config.toml
n_layer = 16
d_mlp = 1024
positions = "rope"
bias = "none"
init_std_qkv = 0.0316
init_std_down = 0.0452
beta1 = 0.95
lr_head = 0.00436
decay_fraction = 1.0
doc_mask = true
MLP neurons of a small language model. Each row is named by its layer, matrix (down: output weights) and neuron, and shows model dimensions 16-111. Each number is 128 + 24 x the weight over its row's rms, rounded and kept within 0 to 255. Numbers have three digits each. A neuron's up and down rows have the sign that makes its largest values positive.
A block is one neuron, or neurons of one layer that tend to fire together. After each block is what it responds to, as a language model described it from the Wikipedia text at the highest values.

L7.down104:110096134091092097109133138138116130138125110152136093135086143134129083136112135173177083123107123123119139096166156135159156161103106105129117147107136111139111120167106116113123115141124125129175155130127110104144102157127137134144127137140136116122119142113166119161148143148134176099
L7.down124:102104114120140106157159151172056123109104134147106208131093147132129124167175101129122111136162113095128105160132152117113114162107112108098102107107100174152122130118127128146129067103130169093132086127149116129093093103157112100100136193115152127143136132136156105123154117106141141113
L7.down195:152134066123109097106108167155129107155137123120123146164162135098134124134091123128146172116152108105107108097114134126131105119098121177128136167146141139127089070127149117150107106096135132147111128112075128094132127111172086129137133137143102126098139167149126128187153129096139079104
L7.down380:154100113123149067087177118126121137119141124148076178128120153118116122137152147121115146121164107134110138135150148146087168137151125133126147110121106142136157130107173085147131142107155141119120141113138144118125103156111128142101151161154134091144124145150098115096151159159119113098
L7.down683:105144112125102142081141131129140106103125122113166120130115118157133155121161110099172139109141164108108142158149147092124157132087141148130151155115070154109131145139139141140095107135140106097134178138100117131134130115094132198117146107120114123131118137122142116163122143126158158104
L7.down743:113124153147145134062131144152135143131157104114093131108103120118131139195164089161117125121159156160109150094124140142143136129117117129102109170125114129105146131114127124166139144077119161108102131103096089159122122104095164121102147145118149145112144131143107052079153119085172119095
L7.down826:073112122132132097144107196099131120116116140130124128132124143141161151125121163144160145133130173133115106133088127122148135140156124163116155083139087150165134125078139119142117143133089127126112117102161137094101119136105178132120120115168131153153110143117107149135158154141140109158
L7.down931:124079170159135111145107138128107141139091145159153119139131150114147145143098119114104142134184136103135096141143146128134129109111112157178141127111127134156093108131134118148106143139133111130076152096113107113121093163123170176167148170117171096134173188143118109145099125130120134114
Possessive apostrophe

L3.down190:134096160137132109140169135165161130105129104144129083111097108109151154127082104108121148120134110115110078138131124179137140124142085131149113126098136139110152104121119063120134103113103098093131135123093131149117137152136124113115116177147105145128119113150174102105133147079158134108
Clause-opening connectives

L9.down6:105124141141118112158146113128163103150118111132147104152137152113091096107114138185099121115126128186142138147160126142097087130122132094079152142144152098116145162135105147136162129118123130124176143132127140093158147118101174113147106130123148092145189116103191135124139101143136126081
L9.down218:137121122109102148154141136159127171109190128107118111115143097082155115122073118130124112128111143102134139092081114106121157119174150135108149138136133140138107124104129132139144117088135169166169147129130132149106126201144140113143144096106138129130144147066096110085149116122149128155
L9.down351:132160137108113137121084119132139148098147167126152158125154156099141123176131104150129132096131145125166116104127163112133154118125121122131146155158081139109134156142116142124194100157116145154176131138120136067136160185124134164118121122174144162146130157088125121143105111139126180122
L9.down454:134097102138138093114145109137132086157115131181140152084124131105123104141101143120111146115163158156181126147124145125159132102134132132143155125149120122142100148111119178113150144100138179091102100111130161132132104140131129135120150144084090129091163119098156120133089090150115139081
L9.down700:126158135103125120124158101158192121155150156129146139094134091105081067126128126186166131117110113120171125130134107083123150129103080140089120121136150129136146130168093157080148173134133173155121127088138133133125172147211099110171107124148084115119136153145107106142175145133107120089
L9.down744:149145132130086137128128158112157158138115156104087119132141117096127159146130152184101132127130115138078174134153163099161122138142135102183146109126076161140124111092133099139146125103131148126084120137137140156126126147150095120135154135165134180148127137134103163087111127116125114176
L9.down862:090120105127155110141119132135087141140135177081151139143145167111141106073131105122125160115124118146126106154126151117117149148116088118141136102127102116117149115127117132129172109112109138107160125114094137133109139124102138125111147138147102137125120111116147112080105174130138189117
L9.down956:152133129140105176145093141105100129150173125134117178082161147096134112116118188134110115106189167094107116126107141094113125109094164103141137122085125135139162122125127154128161127078114098093104110095138134122123102155097184159078117106111123134129141138125200150174130133114131108092
Verbs, especially in titles

L9.down73:076153162177136104119154177119106097100148120104130093173121148127158136157146148102107115099159162110104123107086139118136101148113120101137119123136132125119098143137102120113107140163142095101116139136114108165109139151133110127126150156138094112111131133132139137134103153176112101171
L9.down129:095138115119105131171182117135101111125129199139165124107114103136131117112170141132093137162135145093147127130142086110104098170113114145121135146088141115132065132164164128153099116110111165096161132086090091119133150148094117165141135131103094130135129099131096180111116097151112101139
L9.down257:141152103147093147111120104106126133124142049102126118102045108086136170091078125108109141114128129114150114108107125109123147138178119145135141157140118128102130141137113157124147165168109086113098104113063116147107126119100135140132130146087118135113126137120150106097167122150173113094
L9.down358:123111125163102118097172095093182143119108113161141130119122157116126120141102121104139155094094118091112142067128161166117111141117116161116141146148114131098095118117172108084142113102087159091176116149113126150117146117147167193130139095138158100120103135161142099117125103108104133148
L9.down362:147143166175110127133115123104130164160127114136123112114112117126112107125136102145136125117124140141171128185122110170132115155101125133120183143107132119163157139144130125122146137136091138130149154097138117090118152127060108130131130160172135132143113133121081117128110099152141131154
L9.down626:116114093135161111109140120129114100168156093123152168124109122134107150145163115130100089137108128121147083122134142120114140126122166144124134159116133123086159102114108125129103089135129084097158117182149117119161109163157151129145075121123137111120168118130153104076139183127123156133
L9.down886:147126109139109148126096158124147121107127111077141143135156146126090094124147127132139160140110089136129136118160130133153148129098105100153078175155190126137153136158144098149134121096195161134115147151120108144131162130126114167149156120090119119115132151136190136138142151094156110135
L9.down934:100125097107108142128097096117147140152105135142170129136125091122146153126082145147129155145117131077090165121127166141125152186125169107130100127128113076151103134154152113135146105145116153096143130103132124102150118120095124132123108149141095104158131138145166117100149115144133114194
Year digits and relative pronouns

L3.down255:123120156125129149121131143113110112175125126102147082133123160121146098129145157144103183131137097118135166144150136138132121132080196134116144099107150146103166116102161140168122137120132147149136128135100098100151082106156121077147100145118116139095181091086148135134063138130137132155
Standalone mid-word "s"

L9.down10:097151102137151147081144159179114106041127126170166150122150133126141099159169124120112128130127122121097126180091121095107162173145113137155123141123092150138129141143154138138096177134128085128155137136120135144066114125168129133099153120148090084120154126141210131109140120124145105107
L9.down60:087128143175100111123118136098131102165140113100109126097120147107097113171181097134126110151142105079130159144130118122137135101124133088131096081118135144152164146123104156164134101134125107154119110178103124102147079118131136107097131121117169112126112148141200158113140103119135102102
L9.down82:115135115112108087122135136152176144145176138109152113146122158130126090138115093141107149116117153159157116136078139132123155108150153071140142118114115110095106122094102121147135122111179127136105108131119137146082153161118112121075098130128122142129131147130210123103118132145129147137
L9.down331:159097151151145120097116128130141103131105156084123146121159090126158105102127158096115137137139137081079116154114122109092123097109097136126138139115145108129115123090174127129133121126121131127135141109124114151112088126178172136118121152138151115115156119131255111119131112125168092140
L9.down512:168074167116146109115160143110146110150132112152151114133129135096160124145143129159118134136125130084142153113091157133116110143097123104140067119134092134123132145122145153126094088126112151155113139130163121114163102089091137117152157110143138112171146143126180154127100133153145117121
L9.down584:071092091111140165135148152163119108113157128176174131125149114129114126138186135139124098121147090088142097100099138131102155103172128121106154142111135104188105163102161130160152119129161160158142155109129095129129146125138096089079095157131103160131127102095104118160119134133144125160
L9.down760:099120137162162171144155092121143132143095159109130128141138120125097112074109131117156109115087126127092131126152119129121153109131099129141164143134112140158105136143131075138191124149144133091144127130138151127145094117121122128133124089119111103107120137106164093113121104106141134105
L9.down781:094133121127123082070112173105149126122108110195139147126144091103123128100162081121077084141110133111072125135104163100139113119137148112150135148112110098134134146105122143142155156145148094164129172165120127134135120079133124145137085112115143123145108162151185127161134132136135102131
Acronym final letters

L7.down25:117119155118119112137129131108172157168099115141130136107114123151095166120161086110111136110134141128191175128107142142121128098130160130144164118108117124073136102130127153152131145142107110106164131114096081108155115158117161125091146133119141111110193117101129142151123127115130143132
L7.down83:157086183101136169147149128107097104129137124118122104097110081108142127173157119168122111166114163138134155100150138142142153173115137087174138119141155114133165138100117149106119129060109130173147089130198140120156155143065093109123124120145155127163145092163159123123146084145160135146
L7.down168:139132160162145117126128147151143127108134108091145135111110114121086148135077087115096107123130117146165109142147121155100141122084114090168141112141089147131172095161119130149117096116137105117093101078133133118093139180126146156116156126148115141146182183131063112090101128148151093145
L7.down274:117172157149113102100127127111119129156134127116130114100118151115157086097115114127130115132112109139104155151145109156163123110095126078137167138139118178122113162140125126106131089158131131123142091160173142117149121168114135077137175108143083153143149116140194108132148076153080156128
L7.down456:110123169112076132128118129082170132120120099125141127124158178105130127127119126136101124119148110141100149118111114109138106092120127165145123139138134173135063119142115132095119128113138108135132096140135137150101156209094144138145168145122170128126132126138126118082097091121144154108
L7.down551:134150141160152148126141092130112184147107120127092080146130069123164088123140093176103140137144117142139154160159131127101144116108082070146146060110147152132128108140160147154120125131092127158124099085109158120103133133095116155137134104129107138110125111118086149091103128136124115128
L7.down620:090134138126147111123128150118196105126127155130072114105091102101103111122101152107125130112160122163127128150139101081136136162110134121167150128147109151109094126154119148116126147137140136131108080113134100151131160164145148107113097123167115118152081129164164129169128137107107098122
L7.down645:146148098093122119139137153131149129141093139156086102131112119145161117153137141153122101133165133123159155172167130137079131166084121136125126097090103086144151126148128135131147127095116069149132124169135131082135092158116136153143096082138112168166154101121178143096125155089156158110
Final word-piece endings

L7.down29:138119149131140122077111156130149154133142124146097189161132156151157140143130125141134160118127151160152117113122144175116140104128151141150095153120125127124111115158156107115148118141102117121096155123156167089131143132141130138114165130156152174103170135132203124107158136128116117143
L7.down48:124145157106101164075084092116140104057124137144135085101119134102091153066134110128084139111170106128140109124089131147114116131137127128154160097132116128144150143103208153136137119134102126178137118136148100144126093115079106132117121092149132121114135139149116146134150087098103144130
L7.down184:113113130108100105120113129113109132140079108134143151119125191101149115107123134157124099108125123071120142165116120080107129118141097156142128128162133148118152077056157125143154147094138147109139105174101095136137111138115127121142164160106130159092144099098112090106098121102104088094
L7.down281:148115123101097119123118159112123146069130091131121131125130115121126130133110119104120110154118180094108108161158143150094164131171106121145116111100127104128117124129146115122110140078083119166124104151111127087111116129198115158127117109131102163140075117144157137105143138149112136166
L7.down394:147064150138137126178115144135117175105109158134106154117065090149135130147131151123159131164154099113164101128120088130134169091105118145142143106115155128123078135136146108109120098101091118154116115155095083114170141140095139137128155134140130128098154177138100161128153154106161117134
L7.down642:110140143131170150124089133138122142128105079125094147152132142156119115102126105134115129119088127178130100150112116107143117146133124168123190142178149102133070082126107165153153139115122125125084169141115122131094145143105153139159125165119188121142091144141073126145121116118125114107
L7.down823:133107155180150121128141116143127153135140139156103103143144122128101103108094150164151147169118163082120142148144127139135155154167161144152100148150158127168119131118122099128128101159082143153136152108117121101123135147127106117145090091128143111150108150102255103130102134146133134143
L7.down923:166121169127106150140110060131106124187130179152186105125135101152115141122096142121092165143119146119106094083144151106138105110146142126129140086100120110119120168109109180160110138115089093116136134116118129124177137152135157090115151107096182117122114174128129167159126163125133103152
Century and year digits

L3.down735:106118060099145110097128145087103173108151159116121130109166112136141134136127113122137129122143136083118091129123132107143096155130115169116134120124135119162109150105157128105166132098126133127145125106108123139080145131142081099125115111124079049143167102150065143139106169135134110145
Article "the" after prepositions

L7.down223:136102106090120095121144148127183153148118124119087115160151123150144150137124115136130156123132137148121134079135113147135136097184153151132126138153145146134119133100149132122106120113094144150113109099138149088165126094117136135116117171168112144125144121174105139129104115161120101150
L7.down360:140124139078155151120114126094134157122164066092096173140095138123153100152088118155183137113092095161175134137076112074168117119080123148143116123155124093125117138111070061123132164132116105135117123110126131123089131135175151127115099153154137175132095114158095100101120116117108104128
L7.down578:087102167094137133143126114158144132111078133104114116125148124083121091193118120095136179206062120111145159119087111114105146107076112172115147137128147111139128146082138146141152102138137168123109142128138121136174136097130149126123103153164125151174133161135170167118078161091143133142
L7.down594:155132138136095091098175111118138140102096159120168132097123155113148134127177141107163093125116130160120119107128120134125124136126131121155132122108137114085147111103086108134130108156120105086156088154129068109105079142121135129120117142086163094151115111155163091128148133108125119128
L7.down596:149120102093131087112135134151126124096139106123201165153126134142135128113139160130136177149123145093117074132106109133161118145110123120170128130089139156139147149131190144113121125126128134094173149170123137127140106132117129142180112086158150109125112139120095065113142123114128158121
L7.down633:140140110139166129128114132117141179128092096128136125151115106101149110123133157089180163125144125131138145106172124056110114111118100110126125133098141092133103127151128131090150127112130135155150127182126100082132154104070096121099113085128135128131073121161137179175134105133143135114
L7.down675:132106097104160129162127131167129120139099068142123108091176143132141092148114132146110130132135121130120157124112113118122113125086073124145147120131125108092125117110159181124113109159119133171100082102129104139102097113126140123131122090146133140142177110130051139118116139102186143128
L7.down980:077082124149107121153119102149110073110143124116184136120132087110112135126169175157144131161097134123084120151122083163173112161117118156100154108126107099137140145129161159143163115135111131111125088108169101156122135156103131118067135154179100097152164111118089131117094103113147139151
Superlative-setup determiners

L3.down43:127132129155135122164114154135152170147118140123143098156123111095131140118145118141178114111097125157086109156132136176110137101124127126171130115083103129132122120099142105113107120134147119132129139109125126125123131125158136100086105142129165105116138144139153105160130092127144136122
Acronym final letters

L7.down12:157119102146146103112110152126172138119116147139121110088104135105138116126115139142120123123130113146136132133078126155107149155131131135130122145138119143113134123179046118120134072117129126104111098120099129145149123110120124113118144131111111112099114105147153103129088123122140112131
L7.down64:175076054105137106119119117150141163143094113115147103112149130169106136178110146143130154168097126126149090110095133137088135146129113096130165154127147146159163114105137128121109107126139115114089134157139121127174090184102070118107117149126133131115090172144185153144112118112097099152
L7.down502:116139143114110081127146176139140118095165118166160069131138134124091119092123095165129104094137156100140137131099141120091101172135142163159141154129146134137138074152135089056136122147136133120092136142107102127162137122129130153147158088141143154122114114129137142143124144151132083145
L7.down560:092108122138138150164128121093120103136158118139126135129109116101084131112133143154142128133144107130142146108132103130134142133156111147127134119133129107125086115126107156102137121119121124126089134137130131182169133108140134137160114142121095142063123130140034131109132124124127090155
L7.down643:164149132170113126129136118138196166152115098179144143153134104109105123095100092112100168130128109162137124098116103159120120105127138110124123133156187121133150128121144105119148163155128129148076167151144146155154171126122111115132141150108110141148107120135162112095113152140138143124
L7.down807:140104117169094137133159119140125127127147152148111062108059122130111128102103198119138139108153161104098095112102106175145128124115123123135149101094121134175135109127130145096143077119126143093125126118124166160164137164127140105076144125116146139147149162122110125124138141106103114130
L7.down811:131120136155116129123138135112118111131120144114114088164073133085144163100107154132113130096144102062105111138138085129143149093121078120123125137105133110172138142134111135124101083088107122101141102098134165159139135173132141115102120127096111113122129105157149140120137142161140078166
L7.down863:137141155114145129071097119142128109100109145113120146094104126082133105114086107142178130138161126128116130127177138112109118127095143129142124102144146108109129135098113145147126161160140125121124128129123163142122142168172115097165140104094116096167043146089169153150169083138145087132
Clause-opening back-reference subjects

L9.down113:139112147075110098129143119160146179111118098111124109111116146125156137085121118136111141120167164147166119088143092111145136112199075099150156098096142103159095143126132122091125148134150149123175100123152104119171102099152197136103121121115079136064115168135169096136171129172121136114
L9.down194:102127143131117130134116102151145124153123081137137113131124160129116135110120102115131082139134150134097130139150130124102131155127104150116142128132153118136121115101115093161107148158120110131136164109117128101144107132058125102134126149138133176134127164128172128127162141143112156143
L9.down204:145161099092138131177138156089118113127133111079133132110131094081126133092154152095110171109130133087118107107130139141104088108136133104117140130141163117193152108130171113099128160113156117126127109081128126143103156145147101101083194096128095120118122160113158142124100159052111108132
L9.down254:137108123148114157092125185110148142115180136099129113162137136103160149127122093112135105124153147129124110154114135139140157147115167178129135147091106051142171105116085137143115121118107149161151139132123092132095118168117122149151122123131097098098135155152186105113122111108108098141
L9.down655:100122121147128108136151113102120130149154108127108110132136145100095157150175118145133128113118134109115140142113160097130107118105109126111125101105116152126097117143127178073170113134145163103145134152094148109121147127131116095159107122138132117136106159100159140153152131093117100144
L9.down697:136104145115120125131132111093124136145154135158170153174183117127154130111128085102120086127151120080110153155118147140091137112171135110124142110099132174149123183132151135108158092089123118134170092134082108127119155118145132110158117163119133121129131087149146137134125119148124130133
L9.down771:114096137146102126104120077152126110139138140079127158143114122116125128120144122108128144150121175113092160111104133108145110106114133130098120099126150093151128108084180140137178145144124136152161136097113148145164103108127146113129089136167160153125144119119126129106101101136165173118
L9.down931:115149124132111152129181128123155093126171133130115129105119163104137127156160148080101116090117125121141164088143148158121142147151135120134166109116097083133137113090134160084142085101088135099144093097118119086147129094173151123106116153119120105133108129139117159125149128132075119120
Possessive determiners in biographies

L3.down983:136146121145161141165073132118148148101084117131182096164134118136147136111126156071133179125109150153131150114071130114104118074157137112114129154098145151152098197131168130123126114140147134105083156151083129086116148117187158119164123125144179162101130156101152146153161134189143119066
Inside proper-name titles

L3.down443:147102138105107156140108158153178111165117113135081132084104128128100147126131051113157090136103149158155103127129137119100174141162159132129134062111122112053109120161162053137160159114151131154141089092123089122097130144122103134152137104132141099162124106145110114121147135129104165126
Year decade digit

L9.down173:128132089097111108098116139177097108157151142154150106155155134098144144172096123127135111113125097105116157115136129115113132097111132095155167074165122194081112131127129118158121120130164159121150112125150118108109128092144116163125147110124172161109133151108178138140110104128126150134
L9.down222:131138141116117158113110093140143116157119148154124110130142134129141115125138107108143173120112129151138147130123113120096143125106121102125128103147062115121106145136119167121103080115078153129099099123138117159127146120115140115093155146169100116159177133161116122116160119165123165120
L9.down308:125145113145101112118135132121129067161130112099066157126158113111118166119123158100138108123155083151136130177127069130138138100121168141120134138130154144066125166135143138144123111144148135093166145099086134124154125131155114106117123174144152117130123142126167134137137130116075125140
L9.down329:109129154122190115116102136095144154141101132120112137137107093111101095187140174120174154111120135118129095150084090107094131146124138111093085112111152166130139095138100132116164134170128121130110127118132142108081101136132087107139105142156123108128150159100168172188141152132137113162
L9.down654:134120194133100099091121115150147120159139141106124099070119160125107129126129134147146108134119082142111141117127128171126086118132151149144138145114146141096142105119142105166100133121125144161097172117108092168139129140099149095077128109156120088108126136156231159100114123104172126095
L9.down676:116120124123174082132125133130157136144150104153162123127152150138134115115132142124116107141135141129089103084154133134079090101108136179099127124134133121089132129112146094171164094142135136117091134112130097097105132113122161116149112110191115149177166148127099121171116135143150071144
L9.down713:149171106109137142096101150110097091112117114165104112153145134121135108125174123147109124169148142134116089122137143142127136112129080123139116131126150150151086119134117111143147109120132114126124125143099119139125147095176134113146113070158120151159162164095144153158127106118165170128
L9.down782:165113093111134165125130124096164088132143104093119168118165121153119119174138117158132122158133101176167156105123105130100148154108079107223121117143168095103156125112073147167133127151196095133097150141112118165137147146145144137141099119141104123114132135177131191147107137113143085159
Mid-word "s" fragment

L9.down18:130094124152136135146178085192110108102110152140110105111108158109121139104124099145139159107128102096106118139171127138114123141105145133096129146114123127110102119105140179132155116099117150142129107128115110119142135118103113150164138177094125119098096106162125114155109089137100146156
L9.down64:133102085088147094137121124087156158119109127121132108112160148127168132142123125135133134148113128132126154117138129139128126141061146156160113115144108114105132122093086127174110139137111124148133146131092113120133128122121144138132079104113100124158142096126128110115140158152114149086
L9.down233:134100143115070119137140085135175126161129171148127143123145123091188112152131103093132163157077146110112123068120121114107123130105071167118123123149137145080128092105158143165105121153106117159124094148144089106132149138113140158097141094129110116149116095149185134118091158132137099087
L9.down403:172086151105125094128182122136148089122163120114124137134126102124145137144135126091146119179120136109114130154141117154124078138108101201128155110105128157121094130091116099163130134131100124113097087089115116124118160121075181106104146103128110149128116124143076135128116107095110136117
L9.down797:130117107129133083180106111131071111138125113142125118110135124152124115102116109123126119134105096101167124103117128098145127148121112165130145103109148121113110139111121092114126125151090165119118183145137141122124123093134126198113147129109093153155087162105090143115090103132136129133
L9.down893:119136105152124098132125123130168110179100136147139115157124108134108110136095122110142147173114148114130136145163157156155134111116122137136168122122153126140129116132173129175135117173140101177099158111113126092089129112132150159086102113134101096113077087130098119132099104096145132105
L9.down983:097098141122079141162144087153160093151145137117126136115100130139120096114098133149164142135134167103117096110167130146135142107122139120112119162108105162105132100102119117067130136081124139101134122131131112099141147104166111130120099086129129157141149152130109112118120103114167109105
L9.down1018:125121127106148181101129085106171128168112118105131144156106154131119130145115162107127183161094132073196087108164140177137113174114168149107131107144200158100142120122144132179164086102122133094122117116131117112148088137163112141146110080101091120144113166119150113117150097134137126124
Predicative "the" before superlatives